python train.py --n_kv_head=6 --rope_fraction=0.5 --init="uniform" --lr_head=0.00627 --decay_fraction=0.568 --batch_tokens=[32768, 65536]
MLP neurons of a small language model. Each row is named by its layer, matrix (down: output weights) and neuron, and shows model dimensions 48-111. Each number is 128 + 24 x the weight over its row's rms, rounded and kept within 0 to 255. A neuron's up and down rows have the sign that makes its largest values positive.
Before each neuron's rows, "fires before" lists the tokens most often just after its 100 highest values on Wikipedia text that the model never trained on.

fires before: ": ", "\n", "votes ", "==", "no "
L2.down320 [118 123 163  92 162 165  87 170 135 125 177 117 108 137  78 147 118 106 156 143 101 119 127 116 139 124 157 123 113 119 134 146 126 146 186 122 140 140 131 173 121 169  99 133 113 152 132 108  86 134 121 137 131  98 146 120 102 161 101 101 106 115 163 152]

fires before: "| ", "0 ", "/ ", "2 "
L2.down565 [139 197  98 135 172 160  99 119 186 135 118  87 127 113 108 115 135 144 114  96 137 121 111  68 154 122 162 162 117 139 123 135  82 129 128 134 132 128 141 140 112 127 137 113  73 126 133 108 102 130 117 100 131 102 134 116 142 117 155 137 111 139 117 152]

fires before: "| ", ": "
L2.down537 [169 127 145  94 110 119 161 130 120 120 161 103 121 138 130 146 139 109 119 104 143 126 138 122 132 109 112 172  87 133 137 161 168 156 114 112 112 160 125 150 104 126 142 100  98 136 140 117 133 125 152 141 106 143 107 132 192 124  94 123 115 108 131 169]

fires before: "that ", "the "
L8.down112 [138 133 154 145 124 140 135  84 156 113 138  78 116 134 106 137 118 105 147 136 143 144 135 106 135  95 126 124 110 152 145 180 128 165 114 134 114 122 160 131 144 126 115 143 155 113  82  71 132 144 158  93 149 131 155 153 120 177 129 110 154 131 173  66]

fires before: "| "
L4.down147 [161 134  78 167 179 101 122 128 168 119 101 125 139 125 164 136 121 103 133 110 133  89 121 103 130  86 158 118 108 143  96 128 144 140 144 111 154 115 134 131 134 133 108  91 138 125 137 106 118 163 107 166 112 111 186 143 103 127 134 129 155 137 111 111]

fires before: "= ", "Population "
L4.down391 [187 169  93 127 125  83 104 136  89 125 143 136 100 161 135 124 196  99  96 101 141 112 135 117 151 124 139  95  94 177 121 141 132  97  98 146 127 107 143 137 158 104 154 126 164 150 146 132 158  82 117 148 115 125 141 151 167 109 134 168 110 121  95 144]

fires before: "- ", "\n", ", ", "\n\n", "t "
L4.down56 [149  97 110 137 193 140 156 116 132 105 162 170 102 145 109 134 132 111 140 142 101 137 150 147 110 132  75 103 158 142 105 122 139 140 148 139  97 102 124 145 141 111 118  91  99 139 146 126 102 108 167  99 166 127 138 187 132 110 114 134 109 124 114 128]

fires before: "The ", "He ", "In ", "This "
L2.down300 [154 115 177 117 117 127 104 138  99 144 138  88 148  50 182 131 109 139 100 113 120 173 122 147  92 136 147 119 119 120 130 144  87 115 146  85 133 144 177  95 117 125 155 156 144 109 137 160 145  89  90 122 138 139 139 100 108 156 129 110 136 183 165 115]

fires before: "\n\n", "\n", "com"
L7.down587 [128 105 101  87 138 119  93  68 125 155 107 108 125 138 174 142  92 143 132 100 106 123 137 139 131 110 137 126 157 137 131 104 110 104 124 148 147 114 157 118 109 109 124  94 130 138 115 124 138 124 129 106 128 131 120 167  64 109 136 110 173  91 159  90]

fires before: "| ", ",", ".", "of "
L4.down652 [160 124 149 133 137  71  83 121 139 111 153 183 110 100  92 140 149 123 126 113 121 137  73 151 148 139  96 106 121 161 140 165 119 154 152 161 155 144 139 157 147 121 151 152 114 146 116 138 134 151 130 137 133  94 115 150 152 112 103 110 136 103 100 116]

fires before: ", ", "March "
L7.down189 [117 134 109 116 141 154 155 115 124 157 156 181 177 129 127 151 133 122 118 111 125 133 154  96 109 171 106 135 165 139 135 102 151 155 158 157 153 109 135 133 157 116 150 102 105 140  84 177 114  90  90 107  84  94 121 120 109 122 128 126 137 178 112 142]

fires before: "the ", "a "
L8.down264 [119 103 204 141 120 147 149 121 145  84 149  70 113 104 154 119 106 151 155 137 125 153 123  96  92 114 124 141 113 140 111 135 167 114 146 157 105  80 131 143 146 117 182 100 118 140 134 120 164 112 113 122 133 130  90 181 117 120 146  92 143 125  83 103]

fires before: "| ", "(", "of ", "and "
L5.down37 [116 155 101 131 141 131 106 130 179 161 132 148 140 144 135  99 181 147 140 159 128 151  82 140 150 119 151  79 120 128 151 130 129 124 124  93 127 137 106 138 159 136 138 104 126 140 153 121  90 144 152 128 154 159 137 150  90 140 156 156  72  97  83 138]

fires before: "s ", "in ", "s"
L7.down136 [158 148 105  92 119 124 107 133 112  92 141 151  78 114 103 109 152 132 155 118 119 124 133 143 133 121  77 141 159 119 114 130 133 149 130 106 152 119 112 125 122 132 108 133 127 138 116 125 118 135 135 165 138 141  94 144 155 111 113 105 125 151 149  98]

fires before: "| ", "|", "\n", "r ", "—; ", "en"
L5.down530 [131 114 112 136 137 139 160 145 110 176 164 160 146  93 126 145 144 126 117 122 120  95 154 135 146  94 156 118 173 112 151 114 115 119  94 109 156 150 100 118 125 152 178 169 140 129 133 153 119 134 127 110  90 157 122 152 163 128 111 106 112 109 116 133]

fires before: "| ", "|"
L5.down444 [140  97  72 152 154 130 123 121 124 180 146 176 121 103  84 151 144  99 118  94 106 121 131 109 146 156 122 112 105 100 128 150 131 152 121 135 155 138 136 114 114 124 140 144  97  85 120 132 168 146 137 115 153 119 147 138 145 135 152  94 129 133 139 130]

fires before: "201", "199", "200", "202", "in ", "– "
L4.down472 [121 166 130 119 118  79  92 112 158 130 151 159 133  91 129 133 116 163 155 136 140 105 130 179 133 148 103  80 124 136 120 150 137 108 132 133 151 165  93 133 119 132 126 143 116  80  69 104 137 125 139 101 102 111 123 131 101 110 109 134 122 127 169 108]

fires before: "\n", "\n\n"
L4.down181 [106 135 127 136 121 160 111 112 109 165 151 122 183 170 112 139 127 138 155 127 103 113 126 102 126 164 128 131 140  94 120 139 100 134 127 149  82 131 123 114 133 145 141 125  92 141 124 130 141 102 115 151 121 119 121 110 167 135 142 116 161 130  99 110]

fires before: "| ", "("
L2.down667 [104 139 122 138 107 105 170 126 125 177 159 123 174 103 147 128 121 128 129  80 149 132 114 137 179 137 168  71  94 130 102 132 153 140 110 124 110 108  82 142 133  94 160  98 155  90 108 126 134 124 132 125 127 107 120 107 132  97 103 134 126  67 173 144]

fires before: "| ", "(", "and "
L5.down342 [ 97 122 155 118 102 157 114 137 133 105 102 151 141 124 107 142 147 187 168  95 121 128 136 121 112 154 104  98 141 135 107  89 138 101  87 114 120 100 124 113 144 107 184 140 140  90 136 128 111 181 120 109 141 161 123 101 152 131 145 122 110 109  96 130]

fires before: "of ", "that "
L5.down26 [121 121 144 115 115 149 128  99 125 170 116  65 136 112  99 130 125 133 118 137 126 160 185 109 141 101 143 159 145 129  68 128 145 143 123 127 106 136 105 106  96 159 125  99 128 109 137 114 155 105 164 127 129 119 124 144 150 107 144 167 115 120 122 149]

fires before: "| ", "% ", "and ", "ment", "18 ", "ment "
L7.down188 [128 103 112 112 142 145 136 109 118 135 114 192 149 154 151 121 117 133 139  81 123 138 132 105 118 144 148 151 129 142 156 112 137 147  90 174 107 109 172 130 110 119 111  59 106 143 113  82 137 127 147 136  69  82 100 137 136 127 111 113 116 115 110 124]

fires before: "0 ", "1 ", "4 ", "2 ", "5 ", "11 "
L2.down533 [145 124 135 122 139 112 155  97 156 121 128  91 143 103 117 124 138  82 138 176 150  96 150 151 180 119 171 114 113 118 167 161 118 134 163  74 154 129 164 130 113 147 101 161 110 102 134 107 128 155 143 101 131 106 139 129 136 110 142 159 119 126  94 136]

fires before: "\n\n", "| ", "("
L8.down654 [178 130 164 144  76 104 141 138  86 103 177 120 131 132 109 124 107 115  98 111 137 130 107 157 130 102 139 136 101 104  91 102 134 113 104 124  87 147 126 141 116 140 135 123 117 129 136 185 124 134 118 156  96  92 148  90 154 107 143 120 136 136 142 174]

fires before: "States ", "States"
L2.down392 [139 138 115 111 126 140 170 157  70 160 156 114 138 108 135  92 173 143 135 128 142 122 129 153 124 103 134 132 120 144 144 143 120 140 165 152 137  81 115 147 135 157 102 141  99 136 114 142 155 142 156 137 126 126 135 145 104 125 120 143 115 132 137 150]

fires before: "| ", "(", "China ", "– "
L7.down98 [161 103 147 140 126  95 146 153 173  99 151 135 125 144 115 127 107 159 151 128 163 102 121 170 145 154 105 123 154  94 129  95 104 108 123  59 160 110 161 147 174 112 140  92 102 125 111 122 131 181 133 135 130 134 144 111 153  84 150 144 137 101 119 106]

fires before: ", ", ". ", ".", "=="
L2.down66 [116 107  80  89 135 100 138 159 124 141 104 116 133  78 114 152 117 140 152  99 152 129  70 116 116 164 139 117 113 121 136  97 170 131  89 134 110 118 168 147 148  97  97 111 122  95 148  92 151 120 135 165 121 172  96 109 110 139 108 144 144  90 118 120]

fires before: ", ", "s ", ". ", "of ", ".", ": "
L7.down249 [128 160 141 135 137 176 149 163  92 124 129  72 118 127 138 116 120 128 111 163 144 128 141  95 124 143  92 144 134 126 107 104 124 116 162 166 119  89 155 139 158 174 138 136 164 169 105 180 127 167 163 114 131  99 127 127 142 129 151 153 106 138 147 135]

fires before: "\n", "\n\n"
L4.down85 [132 126 102 121 107 115 148 177 115 112 136 129 166 125 136 145 126  86 142 147  99 129 116 147 152 117 153 111 123 122 164 131 138 157 147  94  97 176 138 140 184 115 137 152 110 111  98 142 147 125 124 100 150 111  98  90 135 144 106 177  68 142 140 147]

fires before: "==", "\n"
L2.down301 [145  92 150 130 145 162  95 130 133 134 119 181 131 144 144  98 156 104 115 116 127 129 167 137 154 143 146  80 129 167 118 147 133 150 146 137 151 105 135 127 111 151 140 118  79 162 157 125 134 165 154 125 150 123  86 115 126 142 147  82 132 140 152 162]

fires before: "a ", "is ", "an ", "was ", "as "
L4.down320 [124 122 161 131  90 115 162 129 122 168 164 106 120 129  77 179 123 161  82  88 147 120 136 132 151 146 130 134 134 124 132 145 151 122 105 101 140 125 151 159 138  84 113 176 111  98  98  99 156 112 112 163 131 149 156 131  97 139 145 137  78  98 117 126]

fires before: "\n\n"
L5.down299 [ 79 118 120 119 150  90 116 157 134 180 106 158 136 100 101  83 105 151 120 145 183 147 131 132 107  84 110 140 142 141 121 134  84 142  84 145 127 115 161  96 159 142 138 133 156 156 124 170 118 117 127 107  80 116 139 145 139 134 152 113 138 162 161 144]

fires before: "| ", "The ", "- ", "In ", "=="
L8.down366 [132 122 118  98 133 119 145 141 122 117 121 109 122 124 121 130 122 138 142 133 122 119 128 157 134 130 123 124 131 132 134 138 118 130 120 105 119 128 127 122 134 145 130 143 116 119 130 134 109 120 142 113 134 149 132 131 131 165 126 110 133 114 139 114]

fires before: "| ", "|"
L4.down373 [131 110 125 114 130 119 104 157 109 136 174 157 121 123 122 149 119 144 131  95 136 105 132 155 144 141 144 128  88 132  67 157 142 123 123 128  96 141 132 118  90 137 110 152 182 152 137 158 150 149 155  88 134 120 113 113 144 115 115 125  75 170 115  75]

fires before: "| ", ".", "(", "th ", "–"
L2.down171 [173 118 115 158  94 122 162  79 116 138 136 145 156  84 136 142 131 108 168 133 159 144  99 140 136 128 106 122 147 140 111 122 158 116  99 187 137 142 114 104 135 159 147 118 108 157 105 159 132 155 130  91 152 107 134 177 108 130 136 132 127  90 136 118]

fires before: "| ", ": ", "us ", "to ", " "
L2.down530 [113 122 146 145 119 103 155 139 106 124 131  63  53 127 176 133 125 175 132 115  79 117 145 148 122 135  76 164 113  93 132 125  69 125 134 102 102 130 124 122 139 111  95 113 164 148 143 114  61  79 161 112 145 111 119 124 106 126 107 121 130 112 124 104]

fires before: ", ", ". ", ") ", "\n", ".", "and "
L4.down386 [117 149 117 111 117 123 148 112 126 131  97 163 137 129 124 120 128 140 157  84 155 161 133  99  95 146 138 143 115 127 154 123 152 124 137 161 160 157 128 135 121 157 130 123 123 123 160 174 108 143 145 129 116  91  94 161 110  91 144 114 127 132 142 124]

fires before: ", ", ": ", ". ", "."
L7.down224 [114 147  94  87 134 131 114 129 107 107 160 125 124 121 159 130 143 168 103 108 127 162 121 122 130 137  77 129 124 124 179 158 137  81 120 134 165 140 128 122 165 115 130 146 141 108 124 134  97 169 146 173 116 147 144 163 116  91 170 113 109 145 140 127]

fires before: ": "
L4.down155 [ 82  97  97 138  99 112 141 113 148 129 103 154  86 112  79 125 157 177 143 148 127  97 149 116  69 101  72 147 106 101 108 102 144 149 121 185 108 116 152 108 140 162 107 157 101  91 164 139 103 147  86 110 125  97 136 127 127 121 122 111 118 148 125 119]

fires before: "of ", "-"
L2.down177 [ 96  94 131 159 126 156 142 131 129 115  90 122 138 123 139 145 162 127 107 108 123  76 100 109 143 124 114 128  87 146 117 128 123 136 122 107 117 116  85 157 148 150 136 142 125 115 152 137 132 114 190 161 107 164 160 130 141 130 178 140 118 106  88 110]

fires before: ", ", "| "
L2.down260 [ 92 138 163 111 159 116 169 160 115 119 101 145 139 153 124 120  97  87 146 144 100 108 115 115 161 124 131 103 113  91 123  89 117 177 147 187 110 136 169 101  99 160  64 137 128 101  75 136 134  98 124 139  96  99  84 125 102 182 130 149 183 139 118 121]

fires before: "of ", "to ", "1 "
L4.down69 [139 164  86 143  85 125 145 130 110  98 123 106 112 112 126  93 118 134 159 123 105 153 136 186 123 136 130 177 114 152 102 131 180 158 170 159 114 117 130 111  95 116 148 163 137 113 131 146 113  93 130 144 156 178 143 134 154 102 161 135 121 116 159 152]

fires before: "| ", "|---|---|---|---|", "|---|---|", "of ", ". "
L8.down614 [144 113 122  86 157 140 176 137 129 100 149  77 118 138 127 117 116 130 140 104 140 126 107 113 164 156 156 127 137 157 124 129 151 149 146 119 163 127 103 122 111 176 115 141  80 146 128 134 135 130 158 140 140  91 114  82 154 126 169 156 149 111 122 148]

fires before: "s ", ", "
L4.down307 [135 103 133 140 127 151 153 133  96 149 138  99 142 107 151 133 125  86  96 123 107 116 119  80  88  98 108  66 124 154 106 129 111 149 141 144 147 135 130 117  82 123  99 127 124 120 164 142 143 112 146  95 163 141 100 127 147 193 110 147 133 126 123 125]

fires before: "| ", "- ", "The ", "In "
L5.down251 [107 104 140 115 142 104  90 140 152  92 119 108  99  94 132 136 110 167 114 122  88 117 127 130 112 132 123 134 116 165 125  95 111 121 145 118 109 135 146 134 152 138 152 113 129 125  93  96 112 106 114 146 131 143 117 107 142 167 116 106 185 137 131 112]

fires before: ", ", ". ", "."
L2.down603 [167  94 128 127 106 144 111 128  75  89 138  94 142 159 123 141 109 134 132 119 140 129  85 133 102 109  53 147 129 132 108 170 124 125 124 125  99 135 112 178 111 123 114 138 108 124 157 120 135 119 132 119 156 138 104 124 129 141 124 129 169 169 154  94]

fires before: "-", "th ", "s", ", ", "s "
L7.down630 [103 138 107 112 175 104 105 128 162 151 144 115 139 118 136  74 115 151 104 154 147  86 138 145 121 164 102 143 127 151 119 142 117 157  92  83 129 184  91 196  98 154 150  82 117  95 103 165 154 135 170  85 178 129 137 117 166 126 215 132 134 169 141 144]

fires before: "| ", "\n\n", "(", "|", "is ", "– "
L2.down23 [153 120  97 135 122 161 140 137 171 126 145 155  91 105 130 120 126 107 135 112 128  82 116 101 113 139 127 178 151 173 128 117 104 102 128 135 109 148 171 155 134 124 159 139 120 107 118 116 128  81 130 114 116 120 105 172 172 119  89 118 104 113 103 165]

fires before: "| ", "|", "m", " "
L2.down316 [124 158 157 110 114 164 131 151 119 133 144 116 129 122 119  92 134 120 143 107 129 111 139  99 141 139 125 140 150 120  99 141 117 134 115 142 123 125 134 146 107 125 165 113 125 132 115 150 123 169 139 108 105 136 162  72 119 160 133 144 112 107 101  88]

fires before: "| ", "- ", "Star"
L4.down172 [115 148  90 103 122 131 169 184 165  86 110 104 130 124 149 120 129 188 118 120  93 126 103 147 123  86 124 145 134 165 173  99  92 112 155 127 117 118 127 110 110 145 124 168 191  74 105 100 117  99 135 108 126 145 134 144 115 170 127  99 169 146 149 151]

fires before: "| ", ": ", "; ", "–", ". ", "-"
L7.down234 [148 100 108 132 128 151 119 114 147  75 152 151 140 100  92 176 136 106 118 135 140 127  96 152 149 160  74 100 129 133  99 153 143 141  99 107 121  80 134 124 153  95 147 121 145 141 117  88 154 104 148 142 127 127 116 135 119  63  92 171 104 123 133 140]

fires before: "| ", ". ", "; ", "–", "18 "
L8.down533 [139  77 132 117 122 154 146 143  81 140 127 155 134 122  91 157 145 132  79 164 135 118  97 151 170  83 134 161 179 113 129 163 133 113 119 139  95 110 152  87  99 162 149 154 112 139 120 165 129  99 146 116 122 112 121 156 115  80 118 157 108 135 139 132]

fires before: "\n", "/ ", ": ", "age "
L4.down274 [142 109 165 104 148 135 133 148 139 154 120 100 133 140 142 140 137 104 161 146 154 132 141 179 123 123 101 144 125 125 122 112 137 171  85 102 118 112 110 152 131 126 130 125  97 131 140 128 137 105 153  74 112 143  85 131 167  91 111 113 101 130  83 121]

fires before: "| ", "were ", "==", "\"", "|"
L4.down396 [180 105 141 141 124 116 145 146  99 142 135 126 139 123 128 132 130  82 144 128 135 105 119  90 133 126 172 116 103 158 163 148 155 157 129 138 153 115 111 137 118 167 112 159 135 148 104 133 167 152 192 109 146 142 116  89 127 116 127 130 119 157 167 109]

fires before: "\n\n", "\n"
L2.down371 [146  98 133 117  73 161  84 134 169 148 144 126 112 101 119 139 114 115 136 122 120 167  88 140  79 149 122 112 114 177 118 162  95  97 128 104 137 173 154 104 129 156 110 130 150 150 141 136 158  92  94 124 144 119 145 146 114 133 119  95 143 119 161 136]

fires before: "a ", "well ", "of ", "the "
L8.down580 [109 106 148 118 121 122 127 114 138 130 147 117  75 136 127 137 129 112 119 132 132 142 153 198 109 136 129 128  90  97  95 118 130 133 131 135  95 166 101 102 119 143 114 141 185  97 153 120 129  98 181 138 112 123 129 151 146 122 175 138 144 142 171 122]

fires before: "| ", "& ", "[", "September ", "/ "
L4.down471 [129  85 131 123  87 135 141 136 130 119 130  91 156  99 101 116 133 136 101  87  91 138 146 105 126 133 140 133  80  90 134 140 107 118 129 101 147 129 131 165 113 153 166 101 113 159  65 118 134  93 125 106 112 133 138 146 144 140 136 127 162 104 124 130]

fires before: "| ", "season", "season ", "and ", "; "
L7.down502 [108 144 110 137 163 124 133 167 106  68 117  86 112 183 139  87 119 128 127  90 150 120 160 117 118 153 126  74 109 129 116 128 119  96 115 123  90 100 122 126  99 144 162 131 160 138 160 126 174 110 166 120 123 110 166 125 155 124 152 192 167 116 135 106]

fires before: "| ", "season", "season ", "; ", ", ", "a "
L5.down407 [ 87 125 152 100 118 149 193 121 112 153 169 106  83 110  96 130 158 142 141 113 133 161 123 141 130 140 118 154 134 177 125 145 153 122 113 130 148 129 134  91 163 165 150 144 144 114 145 139 149 147 108 148  91 123 143 130 122 102 158 142 140 106 115 185]

fires before: "a ", "an ", "the "
L5.down317 [152 127 131 138 112 140 143 140 146 103 124 108  72 118 110 105 153 140  84 196 134 143 120 169 150 109 153 124 155 125 113 146 136  66 113 142 126 113 166  94 145 118 129 136 158 103 107 106 170 169 135 119  94 126 137 136  80 108 138 128 166 155 166 100]

fires before: "| ", "\""
L2.down117 [147 101 105 130 162 142 140 120  95 145  72 129  93  98 125 129 123 128 108 110 130 114 114 157 135  61 120 137 163 141 116 130 114 127 122 145 123 145 148 136 108 137 115  81 144 153 115 111 139  90  88 119 125 133 154 138 163 135 120 144 104 125 156 130]

fires before: ": ", "| ", "–"
L5.down87 [135 131 130 116 170 120 129  89 165 130 119 175 163 116  92 148 137 117 159 118 137  99 135 123 100 137 160 116  82 148  96 125 178 144 138 136 130 153 101 131 101 111 109 168  66 151  84 165 120 143 170 136 165  68 118 117 132 120 126 134 139 106 143 148]

fires before: "| "
L8.down73 [153 167 116  97 110 146  99 153 132 161 153 169 192 166 155 135  88 132 162 189 101  95 109 131 138  90 162 122 117 135 175 130 120 127 126 168 134 136 136 100 108 144 132 130 111 121 142 122 148 112 146  98 140 122 129 128  94 134 118 125 111  96 122  86]

fires before: "| ", "(−", "(", "F"
L4.down583 [164 129 100 113 144 116 127 128 127 122 141 123 115 142 134 120 112  89 111 152 108 129 103 121 140 135 107 146 169 138 116 161 103 135 105 139 108 122 142 108 105 101 104  82 147 146 166 148  99  97 124 116 143 128 128  62 120 151 132 177 107 119 157 124]

fires before: "| ", "—; ", "0 ", "1", "% ", " "
L4.down685 [169 131 202 116  95 135 137 158 142 138 198 133 128 135 170 129 161  87 142 153 113  89 101 178 167  68 170  95 110 159 148 144 140 158 105 123 131 107 125 120 120 107 120 158 176 158 105 100 137 142 121 141 114 139 116  89 134 161 121 157  57 112 151 158]

fires before: "| ", "|", "(", "H"
L2.down484 [146  75 101 145 106 149 166 121 123 120 174  99 123 119 135 120 121 167 106  93 171 129 119 108 194  92 117 127 122 147 147 152 126 165 133 177 140 150 104 114 166 140 122 138 149 102 100 136 131 141 148  90 103 155 173 167 127 111 127  97 105 138 148  76]

fires before: "the ", "+", " ", "−", "which "
L4.down215 [ 81 111 113 105 115 107 163  87 150 148 171 135 143 133 116 105 112 121 149 121 120 109 122  72  93  97 121 105 142 158 133 123  92 148  70 140 105 124 138 159 159 157 144 129 141 122 195  99 146 126 157 149 116 148  74 131 119 105 140 129 135 130 116  96]

fires before: "| ", ": ", ", ", "\n"
L7.down208 [104 110 109 116  91 100 144 133  58 152  97 112 124 135  95 139 116 119 141 116  52  95 150  98 125  77 132  93 129 104 117 143 110 114 157 127 131 124 131 123 147 108  89 120 110 149 135 130 127 135 149 120 112 106 136 137 137  87  90  98 153 149  93 124]

fires before: ", ", ". ", "and ", "in ", "."
L8.down278 [138 139 126 124 120 132 154 143 141 120 150 142 120 133 107 114 157 109 101 133 139 103 118 179 116 159  85 122 146 172 135 127 125  68  97 101 124 140 126 152  86 125 105 129 103  81 122 133 145 161 126 141 100 141 116 149 102 169 138 130 186 139 150 129]

fires before: "a ", "\n\n", "an ", "=="
L4.down470 [108 117 106 136 136 159 147 112  89 132 132 141 168 117  97  96 102 141 151 174 114 126 119  94 173 160 123  96 128 136 112 140 104 105 100 108 152 117 158 108 162 175 121 141 141 144 107 134 147  98 144  87 123 128 158 102  89 129 119 160 121 156 139  96]

fires before: ", ", ". ", "of ", "'", "s "
L4.down586 [142 127 119 128 127 126 135 128 138 103 112 113 107 115 175 156 140 161 123 131 133 113 148 112  95 129 134 149 163 125 116 130 171 125 144  85 138 128 120 172 123 111 157 128 125 122 106 146 117  86 159 134 133 145 132 103 153 155 168 123 129  93  96 120]